config.toml
hidden_size = 256
intermediate_size = 1536
hidden_act = "gelu"
attn_scale = 0.125
max_grad_norm = 1.0
schedule = "wsd"
max_seq_len = 2048
dataset = "wikipedia_en"
MLP neurons of a small language model. Each row is named by its layer, matrix (up: input weights) and neuron, and shows model dimensions 144-239. Each number is 128 + 24 x the weight over its row's rms, rounded and kept within 0 to 255.
A block is one neuron, or neurons of one layer that tend to fire together. After each block is what it responds to, as a language model described it from the Wikipedia text at the highest values.

L2.up95 [152  84 116 149 105 108 136 117 104 122 112 151 167 151 138 150  77  94 121  99 162 113 130 100 121 139 175 125 119 101 166 138 157 129 125 144 146 116 144  87  96 108 107 146 152 138 154 111 121 128 128 147 138 114 103  77 183 138 130  85 141 162 163  85 114 107 130 110  97 151 125 127 146 124 112  86  87 174 162 122 148 155 146 107 135 141 117 101 152 108 138 127 115 163 128  98]
L2.up232 [160  99 156  97 114 170 119 181 113  85 161 129 177 122 106 150 127  85 127 112  95  72 126 120 144 138 144 133 128 170 106 156  85 122 145 129 151 138 130 162 104  91 108 135 133 118 144 105 118 134 135 184 147  99 135  98 136 139 153 118 114 161 120 102 119 108 152 129 129 113 131 120 141 113 104  90 127  98 140 145 106 124 148 104 153 138  76 126 121 155 103 116 150 134 116  87]
L2.up630 [165 114 141 104 119 135 124 142 118 104 131 124 105 108 105  97 121 125 157  91 182 115 136 162 114 130 135 125 148 139 102 143 144 123 118 162 145 112 116 139 110 146 106 137 131 123 145 133 159 103 103 143  96 136 120 109 126 114 134  86 161 139 142 127 119 100 128 133 122 120 133 123 126 130  99 174 125 133  95 107 106 154 137 129 112 147 144 135 150 172 141 134 122 157 157 101]
L2.up777 [118 120 129 110 116  91 120 110 139 115  89 163 149 110 107 150 137 165 131  90 153 154 168 135 176 151 128 112 133 123 105 131 135 129 122 153 142 112 125 130  69 116 142  97 104 131 157 126 165 139 116 184 158 114 113 137 155 105 109  84 159 106 162 103 127 118 111 147  93 135 145 104 148  72  98 140  72 102 137 135 122 147 114 159 126 112 106 119  92 154 151 139 114 127 140 151]
L2.up781 [126 100  89  68 159 111 161 130 153  85 128 151 142  94 134 133 142 146 168  71 138  93 137 152 118 128 106  97 106 159 134 132 137 151 129 129 140 137 123 130 121 107 126 144 111 144 112 106  97 117 123 139 150 110 113 127 100 131 147 129 187 153  93 123 112 137 135  86 103 190 118 100 100 189 109 163 143 155 142 115 108 146  90  74 142 151 148 120 122 112  90 111 109 110 125 136]
L2.up1072 [183 147 138 121 133  83  97 100 138 148 192 169  99 106 161 108 135 175 122 123 169  99 146 133 120 169 138 143 154 141 145 109 153 150 183 136 100 116  76  96  93 146 122  88 144 121 101 147 170 128 128 157 139 103 126 142 129 149  83 120 149 116 113 152 125 113 152 137 128 144 106 129 136 100 109 105 129  83 131 146 146 121 124 137 131 177 137 142  93 115 129 100 119 139 156  89]
L2.up1475 [121 130 146 119 112 142 124 134 113 131 166 128 165 123 105 122 102 147 145 123 134 166 176 137 136 148 142 133 163 144 115 152 152 119 139 141 140 129 166 136 155 106 139 130 112 140 184 110 138  94 130 149 147 120  81 151 112 118 120 119 125 157 155 114  95 118 112 102 113 138 140 150  71 132 121 127 137  87 128 112 132 122 125 124 149 129  84 107  85 127 155 139 152 112 129  90]
L2.up1506 [161 160 130 151 129 100 102 140 121 124 132 134 138 109 110 104 168 156 132 102 148 128 162 123 138 121 128 134 130 133 141 130 160 148 143 144 135 144 116 140 128 125 122  70 121 113 135 110 145 103 130 181 117  95 119 159 136 105  67 115 127  93 130 122 121 127 150 159 106 119 122 114 137 116 101 159 110 116 140 155 127 119 135 173 138 143 164  90  98  99 143 150 103 143 145 115]
First word of a new sentence, mostly after a period, especially openers like The, In, As, Both, Since, While, Despite.

L2.up139 [145 101 140 125 118 112 108 173 128 116 135 133 137 105 135 124 148 126 130 151 116 133 107 123 115 195 110 154 143 106 129 111 120 128 154  76  94 148 117 118 160 160  90  77 130 143 103 107 136 162 160 127 145 123 128 184 126  99 148 106  95 105  71 146 108 158  90 124 127 161 180 111  92 120 109 140 101  97  83  88 115 141 156 162 103 122  83 131 143 137 132 136 128 147 151  78]
L2.up540 [123 152 139 138 128  72  91 135 103 142 168 152 126 156 170 139  59 135 119 100 146  96 127  99 130 143 108  88 133 151 157 109  97  91 134 133 115 128 114 173  83 132 104 104 117 128 107  70 142 154 106 187  89 159 132 140  99 111 145 144 142 126  82 121 102 145 111 118 101 136 135 142 131 158 165 134 123 141 142  78 127 108 130  94  95 116 120  97 125 128 140 151 121 156 148 146]
L2.up570 [110 131 143 135  83 136 122 129 186 144 162 195  95  99 114 100 112 109 137  80 114 115 168 146 114 167 132 119 125 122 161 130 123 126 101 104 133 131 161 127 151  91 114 132 126 129 118 133 170 158 106 164  97 121  87 134 114 114 126 119 164 156 101 173 108 151 101 124  90 143 169 137  99 106 139 115  96 126  90 146 131 146 156 119 115 118 136 150 112  72 167 151 113 138 161 137]
L2.up709 [137 126 123 171 129  67 125 185 150 126 137 178 120 124 122 119 160 110 151 105 149 111 180 153 142 133 112 117 116 123 134 119 152 145 105 110 124 145 132 109 159  74 111 142 102  94 141  98 133 140 132 106 134 121 124 136 103 114 103  87 133 142 120 119 107 113 120 146  91 113 148 160 131  98 117 157 138  94 102 133 155  87 113 125 110 115 103 154 107 124 115 172 118 158 132 143]
L2.up753 [117 110 137 130  85 141  85 163 106 163 123 120 118 100 164 102 146 157 116  79 114  73 135 141  95 132 141 145 133 130  94 154 115 157  91 120 131 110 124 147 175 118 133  96 135 104 143  96 105 148  93 132  90 153 128 107 144 135 104 160 134 120 148 140 163 157 109 130 129 156 142 108 119 164 135 142 123 140 122 104 110 142 154 154 122 136 110 123  90 135 128 101 105 159 144 126]
L2.up931 [103 128 140 145 155 157 144 182 134 101 117 130 140 131 123 116 141 143 126 112 123 126 130 149 107  82 115  78 119 142 166 114 122 112 129 109 155 144 128 168 142 104 107 136 115 135 130 110 129 182 115 118 134 163 166 143  89 147 142 131 119 150 131 119  93 122  79 137 120 179 108 157  79 134 130 132 105 106 138 101 149 130 124 141 110 111 114 128 133 122 119 168 144 113 100 176]
L2.up1147 [138 142 148 122 134 135  92 134  95 112 125 163  93 130 130 127 141 161 166 152 164 123 110 133 160 165 114 111  89 111 151 131 145 146 125 162 128 125 115 147 105 108 107 131 152 115 130  76 123 138 143 121 103 146 151  96  96 164 130 168  94 136  85 142  64 117  95 121 119 105 140 127  80 125  83 136 125 117 123  75  99  96 166 117 115 156 116 148 137 152 112  98 126 118  82 151]
L2.up1191 [ 56 134 136 119 124 127 111 121 136 155 147 170 135 108 155 146 109 109 148 166 176  98 115 147 136 120 122 140 104 127 127 132 128 167 133 126  80  89 124 156  99  72 124 167 137 130 156 130 153 137  99  95 108 132 112  76 131 163 121  96  82 117 123 117 110 128 113 136  79 120 153 141  96 111 155 114 136 104 129 122 107 120 155 132 150 126 132 123 135  99 101 159 105 171  94 106]
Pipe or semicolon separators between column names in Wikipedia table header rows (Votes | %, Date | Location), plus words in section headings like Career and See also.

L4.up326 [139 128 123 138 120 123 126 126 103 105 132 154 136 142 134 109 172 146 124 110 137 172 157 133 147 135  79 145 135 107 102  96 115 117 108 124 116 112 136  99  76 145  88 136 145 132 116 124 136 129  99 139 135  92 130 145 158 132 123  99 144 152 164 108 118 116 177 112  98 133 101 123 154 106 111 130 108 144 120 144  98 111 109 117 185 166 124 137 146 148 143  98 130 135 147  89]
Subordinating conjunctions or prepositions opening a fronted adverbial clause, often right after a period, heading or "that", such as while, although, after, despite, since.

L2.up38 [112 118 130  93 142 190 146 140 106 121 127 177 117 114  89 120 156 144 137 107 158 111 123 115 124 107 109 177  85 107 114  71 140 111  95  94  96 178 132 160 151 101 146 127 125 147 130 109 104 113 115 181 128 132 127 144 147 109 153 145 129 133  69 133 108 143 131 112  95 168 129 123 146 138 133 139 136 156 130 118 146  81 148 137  95 116 129 126 131 142 116 117 116 130 168 126]
L2.up43 [131 111 106  84 126 132  91 161 140 144  76  74 142 140 121 143 174 112  89 170 144 102 141 130 114 145 133 122 148 158 109 101 131  87  99  96 126 130 145 132 172 118 118  92 176 134 146 172 111 135 105  83 145 150 142 130 157 144 170 166 142 142 120 118 161  41 103 154 157 112 152 105 142 108 142 118 140 122 121 111 146 158 157 139 106 147  98 152 135 138 154 119 129 116 168  84]
L2.up195 [ 79 123 112 149  83 151 146 150 175  99 104 128 166 160 107 143 109 124 123 133 150 164 138 117 173 114  95 135 128 181 131 116 139 122 112  89 155 163 124 142 120 105 132 131 137 117 132 147 141 112 157 122 124 148 134 159 134 136  85 180 131 101  94 123 133 114 138 103 115 146 134 129 110 132 143  72 110  84 136 130 121 166 137 128 153 122 126 118  85 174 123 121  72 162 108 129]
L2.up248 [155 108 172 143 173 136  95 138 119 132 142 182 106 124 139 140 127 135 129 151 162  97 150 157 114 112 132 136  93 175 128 102  77 137 119 129 105 106 111 144 143 134 101 107 109 148 141 104 112 174 117 108 131 123  68  95 108 129 144 139 116 152  90 132 158 173 141 142  93 149 137 121 127 113 108 113 132  97 103 117  97 111 134 142 150 132  80 131 110 109 150 112 149 113 117  90]
L2.up588 [109 112 123  99  87 131 143 131 111 126 100 138 105 134 193 131 149 148 116 154 123 113  84 113 110 121 111  87 147  99  98 122 104 127  69  73 159  96 144 154 157 139 161 137 138 173 124 165 121 133  92 119 108 109 159 133 129  82 135 161 122 149 113 138 131 126 147 153 146 160 157 151 140 120 123 157 116 128 119  90 156 114 125 134 151 107 114 164 107 144 109  87 126 143 122 113]
L2.up1302 [146 137 157  85  82 118 131 102 132 106 110 141 118 137 125 163 177 119 109 118  94 131 115 116 161 104 173 102 156 173  92 122 159 132  88  94 122 129 125 158 120 180 111 111 161 118 108 144 108 139 120 100 117  94 146 147 119 102 130 132 120 155 107 116 143 117 134 101 110 137 115  91 117 146  98 153 117  90 115 109 138 158 146 105 145 119 137 161  82 121 146 121  82 154 103 146]
L2.up1416 [136 112  94 120 120 132 143  99 129 120  97 108 156 114 131 148 119 155 120  98  97 139 140 144 139 160 144 107 117 142 135 140 145  98 123 121 156 134 136 165  80 134 101 150 163  92 145 159  88 105 140  88 134 162 103 102 117 129 178 114  96 150 129 115 140  90  88 146 125 147 124 112 145 183 141 123  91 134 166 102 137 137  97 153 167 144  95 134  46 155 125 118 151 109 120 151]
L2.up1535 [113 137 152 114 154 123 106 175 141  89  85 122 112 123 159 123 122 103 170 102 148 160 125 119 102 111 142 160 126 110 151 173 150 142  53 124 120  97 131 127 169 127 130 102 164 136 130 151 142  96 125 132 107 129 154 136 141  91 122 113 127 150 118 128 108 155 127 148  92 161  75  94 112  81 132 155 141 113 121 119 123 166 136 111 120 160 178 118 140  97 151 160 173 119 132 148]
Short word-internal pieces like "in" right after an opening fragment (l-in-ks, def-in-ing, Plat-in-um), plus colons after infobox field names.

L2.up70 [128 147 149 126 133 101 139 133 133 159  72 102  73 150 134 133 143 145 152  83 145  89  87 139 126 146  98 116 132 143 129 163 153 101 112 101 162 181  79 130 124 107 139  84 132 120  89 106 141  85  90  88 172 124 114 107  79 144 170 130 139  88 158 159 155  78  76 131 162 146 142 171 138 148 147 147 144 108 124  98 132 118 194 101 123  81 124 167 119 118 154  95 132 135 168 146]
L2.up353 [121 147 156 115 156  92 171 109 109 154 110 142 143 165 155 126 182 152 130 129 141 143 131 100 187  94 125 123 145 113  96 144 156 105 124 138 126 139 113 127 127 117 130 122 127 137 111 145 120 135 129  82 113 134 147 137 116 159  99  88 114  91  85 124  98 152 128 133 131 165  58 168 163 149 134 145 144 112 128 165 136 113 145 128 176 119 122 144 103 162 119 117  76 185 134 155]
L2.up428 [108  89 173 106 135 148 120 158 134 152 155 125  97  80 171 118 158 144 130 104  86 139  91 139 114 112 144 105 125 173 145  80 121 133 129  89 116  99 128 170 149 142 124 163  79 146 168 111 142 109 107 157 133 102 148 111  90 147 117  94 163 143 100 137 117 157  76 154 129 150  83 138 124 119 153 136 112 166 121 136  99 109 120 131 126  92 121 140 104  94  91 131 137 143 140 164]
L2.up568 [100 117 104 120 138 105  89 164 140 171 137 127 136 180 128 143 158 115 110 148 107 115 167 125 131 121  92 162 107 112 114 129 118 113 147 110 117 134 143 143 159 132 139 147 130 131 116 135 116 136 131 126 135 102 128 132 148 115  61 126 155  97 152 120 106 154 120  81 126 137  94 138 174 145 126  82 101 128 126 113 149 136 147 129 131  99 139 163 151 141 111 128 104 191 171  96]
L2.up871 [120 108 172 151 141  90 115 101  98 132 170 129 124  86 140 121 141 141 122  93 165 124 116 163 133  80 155 115 162 131 123 131 152  97 124 118 129 129 122 133 153 141 154 130 109 144 149 139 153 105 150  90 145 147 115 123 115 150  84 142 139 118 141 139 163 146  91 138  99 151 101  86 136 119 140 120  94 152  62 138 145 105 166 131 131 112 118 159 171 102 101  99 140 133 139 159]
L2.up972 [123 159 140 160  97  96 131 102 156 123 126 125 148 100 173 144 105 133 104 123 118 128 102 109 147 139 134 133 165 169 120 124 131 113 111 146 152 144 101 146 139 120 137 123 156 123 134 105  99 119 124  77 103 152 114 107 117 129 136 150 129 149 134 176  78 116  89  98 158 143  71 135 161 153 136 105 122 128 103 151 118 130 138 122  89 135 110 145  92 141 111 137  94 107 116 143]
L2.up1071 [155 106 137 121 185 109 169 123 142  49 155 136 141 104 104 158 130 125  91 104 136 123 123 138 131 133 137 119 143 151 147 133 119  96 123 184 111 136 111 142 119 102 143 133 124 131 144 126 174  90 130 117 132 111 135 115 174  99 140 118  86 142 142 136 124 116  95 117 122 113 128 150  84 113 120 132  96 129  81 138  70 135 142 128 113 108 156 127 154 101 112 137 138 159 119 124]
L2.up1474 [151 130 143 170  94 115 132 120 142 131 140 160 121 115 156  98 177 106 133 113 140  94 104 116 119 146 107 139 103 167 163 104  86 132 142  71 153 113 103 131 146 160 108 132  93 115 109 149 145 158 142 138 129  88 157 172 137 100 110  97 154 115 142 145 139 139  87 127 121  94 120 137 161 129 112 202  99 142 150 142 143 123 124 120 147 137 127 125 129 124 151  83 122 170 120  95]
Final word pieces that complete multi-token nouns, like -ration, -ity, -ment, -is, -ure, -hip, plus paragraph-ending periods and table-row-ending pipes.

L4.up236 [161  99 130 124 144 140 144 151 110 131 132 126 135  97 139 157 100 146 152 152 120 101 138 134 134 112 190 152 141 122 133  99 100 115 160  80 134  90 105 141 118 151 132 105 188 146 149 120 121 179 128 165 138 118 128 101 107 109 100  76 135 178 113 119 116 143 119 120  91 115 113 120 133 181 173 132 145 119 124 126 110 117 171 150 123 149  97 102 105 135 122  78 142 135 159 110]
Suffix pieces completing a word within multiword organization or facility names, e.g. Employ-ment (Commission), Min-ing (Co), Med-ical (Center), plus some ordinal endings like 42-nd.

L6.up108 [149 179 107 117 107 119 141 122 105 150 146 179 133  90 153 102 148 122 132 102 161 106 149 150 140 160 133 154 176 143 158  95 145 100 143 161 128 148 129 120 179 105 154 134 125 112  95 111  92  79 145 161 109  99  89 108 103 135 110 139 124 102 173 126 128 138 113  94 106 155 147 130 125 161 111 149 145  87 100 134 133 122 145  96 131 102 127 195 135 119 162 181 150 165  94 147]
L6.up140 [140 120  97 163 134 155 116 110 154 129 127 157  99 121 137 119 100 149 141  91 147 156  65 156 112 115 125  89  93 115  71 100 130 156 133 126 119 135 138 124 141 153 169 112 101 157 144 141 112 109 136 148 144 154 110 130 130 165 163 159 104 146 146 129  73 144 125 128 112 170 129 158 152 160 173 130 130 101  75 162 112 114 133  50 134 130 173 108 125 119 143 169 117 137 137  88]
L6.up212 [159 151 105 153 131 126 139 164  98 165 158 123 114  99 135 104 122 165 118 142 119 113 139 121 132 144 157 128 168 159 141 114  95 102 139 130 121 157 155 176 132 121 140 114 150 115 115 112  83  71  92 110 127 138 131 132  92 139 141 115 136 113 139 138  77 100 113 115 113 175 111 132 151 168 149 111 162 135 104 152 148 126 132  90 138 115 128 126 111 101 156 132 121  72 207 142]
L6.up1006 [111 167 143 162 104 104 124 183 118 128 142 117 112 117 154 101 141 144 107 110 114  89 105 127 132 117 166 130 114 115 175 151 132 104 138 111 132 139 128 128 135 144 126  87  85 130 148 104  81  88 100 171 142 125 132 109 184 141 141  82 159 135 101 105  60 141  90 165 105 162 143 139 131 117 126 118 104 130 185 138 133 114 123  93  98 124 100 133 151 138 169 160  95 129 138 161]
L6.up1027 [136 153 114 158 119 112 121 132  74 107 122 113 142 139 168 151 127 122 120 126 104 153  94 111 101 116 187 115 130 127 116 158 120 141 139 167 123 131  97 130 131 132 132 132  90  87 134 110 148  95 122 148 114 128  94 121 162 118 154  65 168 147 171  91 100 121 126 127 111 119 116 137 202 107 171 112 117 154  89 136 123 125 116 139 121 110  95 158 190  89 109 107 107 120 144 114]
L6.up1040 [116 157 135 124 120 120 121 162 103 143 175 135 162 101 159  91 155 138 123 111 130 165 105  96 111 115 139 166  95 146 128  92 137 133 138  91 146 121 143 160 127 130 162 111 145 120 126  73 160 108 123  62 195 164 139 101 106 132  93 150 109 145 170 134 119  85 122  90 133 139 108 114 172  91 116 128  81 132 106 135 103 134 122  93  77 139 103  70 122 169 145 150 113  97 141 115]
L6.up1098 [155 134  97 139 116 135 119 124 104 132 152 139 122 113 127 141 103 143 167 123 144 155  92 109 134  49 188 179 166 146  98 126 101 171 120 111 105 153 158 144 157 110 112 110 171 108 145 110 112 125  77  90 141 154 132 104 113 139 186  97 131  83  97 128 129  96 142 114  95 119 104  90 121 140 157 126 135 164 113 101 134 126 112 101 131 131 150 115 156 134 155 152 132 127 155  71]
L6.up1133 [177 116  77 149 153 147 116 189 118 119 171 125  86  97 101 129  92 124 125 102 140 130 110 178 132 132 129 163 127 113 113 112  99 119 122 194 127 135 132 121 165 104 118 117 129 144  95 142 168 103 107 140 166 128 140 182  74  91 127  88 138 116 137 131  94 130  89 122 109 148 131 164 134 163 113 118 148 135 108 133 109 115  96 111 133  89 109 123 123 120 128  92 157 129 165 137]
Final word pieces that finish a noun at the end of a phrase, just before a comma, period or preposition, such as p-rice, E-ve, footpr-int, toeh-old.

L4.up810 [144 119 133  62  88 105 106 133 114 138  95 171 109 112 123 140 179 155 189 163 129 127 120  84 121  74 117 139 130 133 141 111 108 136 106 147 133 110 120 151  77 151 103 124 168 140 124 152 110 152  75 151 134 128 137 139 124 115 147 170 124 181 139  75 101 106  96 111 119 144 148 132 148 111 164 142 126 141 110 149 151 129 114 135 145 103 112 154 127 131 113  94  81 165  95  91]
Short word-piece fragments in the middle of multi-piece words, like prox-im-ity, lim-est-one, opport-un-ity, plus occasional digits in table rows ("201" then 5).

L6.up58 [122 126  87 142 133 102  96 175 160 118 132 156 162  83  93 117 118 117 144 104 125 124 114 139 142 130 140 116 152 126 132  63 143 116 126 124 142 116  94 130 101 106 103 101 159 142 135 146 148  89 129 102 136 136 137 119 145  96 105 141 133 139 142 109 142 124 141 166 107 127 127 157  95 169 145 111 170  79 133  86 109 118 148  79 113 153 131 121 125 156 159 137 125 108 151 135]
L6.up98 [140  88  90 127 145 149 104 108 127 125 112 186 106 123 101 112 119 145 146 111 133  84 150 121 140 153 141 145 158 126 127  85 144 109 165 160 170 121 149 126 100 152 143  88 153 138 143 134 155 116 123 164 147 154  95 140 143 128 109 167  65 131 146 140 133 115 133 155 108 122 160 131 136 144 114 146 113 103 149 127 134 139  89 108 147 174 136 123 162 105  98 149 174 122 110  91]
L6.up254 [131  99  94 140 151 111 144 132 168 126 115 154 127 115 157 112  97 109 151 103 115 146 117 153 113 155 128 154 139 157 161 108 138 108 126 156  98 114 116 135 150 109 113 134  79 178 125 100 160  80 113 138 133 139 141 114 124 166  95 123 160 137 120 109 139 159 146 128 115 187 120 134 104 144 108 108 134  94 165 200 101 192 121  99 115 191 166 106 124 172  95 120 176 115 123  95]
L6.up535 [118 163 108 113 125 127  89 156 155 101 128 156 110 166 111 121 166 119  54 129 129  68 119  98 110 151  72 120 124 156 128 170 139 109 175 137 157 126 130 116 142 132 147 119 165 156 138 137 144 112 103  95 151 152 141 135 140 124 136 182 122 110 151 119 151  99 131 123 137 133 151 155 100 109 119 100 142 112 133 132 134 182 132  98 136 156 154  94 110 151 104 100 189 110 154 149]
L6.up650 [ 54 120  94 130  97  79 117 142 138 155 160  78 148 141 116 152 155 160 152 129  98 123 136 152 102 134 101 152 103 110  87  97 129 108 152 121 122 121 156 149 174 124 131 155 146 171 122 138 142  95 154 123 124 140 108 138 117 110 146 105  62 156 132 102 140 119 125 110  84 116 113 147  85 128 119 111 138 104 127 148 109 127 182  90 143 182 108 120 118 129 139 183 117  82 129 130]
L6.up884 [127 164 143 108 155 116 168 119 154 140 154 134 161  99 112 136 159  95 106 170 136 153 129 127 145  98 131 108 136 113 139 148 129 107  98 109 129 134  79 147 146  78 129 116 130  87 116 157 157 176 138 132 135 130 154 170 119  88  93 151 159 148 119 106 155  93  91 122 100 126  99  98 129 134 141 127 151 155 159 142 125 137 102 105 124 141 138 148  88 111 165 144 145  95 113 127]
L6.up1256 [103 129 126 133 113 126 137 156 124 148 104 111 140 108 115 131 145 157 120 114 165 132 140 141  94 127 117 126 145 142  81 175 148  96 104 138 150 110 111 144  95 131 154  88 122 128 118 108 148 123 127 131  97 136 129 133 159 150 118 183 120 143 120 139 124 121 155 171 102 113 102 129 117 120 143 100 122  89 134 143 139 162 153  92  99 158 148 112 138 122  88 144 149 105 106 113]
L6.up1407 [115 128  84 153 145 149 145 106 115 145  96 140 171 140 106 115 112  97 138 106 126 118 105 134 139 164 139 159 133 141 126 130 126 108 138 130 116 134 149 116 156  84 109 130 132 137 132 154 114  97 127 121 148 153 149 160 151 103 109 134 145 152 166 120 128 103 110 141 102 126  97 136 194  73 114  49 165 109 105 173 160 144 125 162 136 133 142 126 112 100 127 146 111 100 134 104]
Prepositions that begin a new phrase, usually before the or a possessive, such as in, of, on, from, by, under.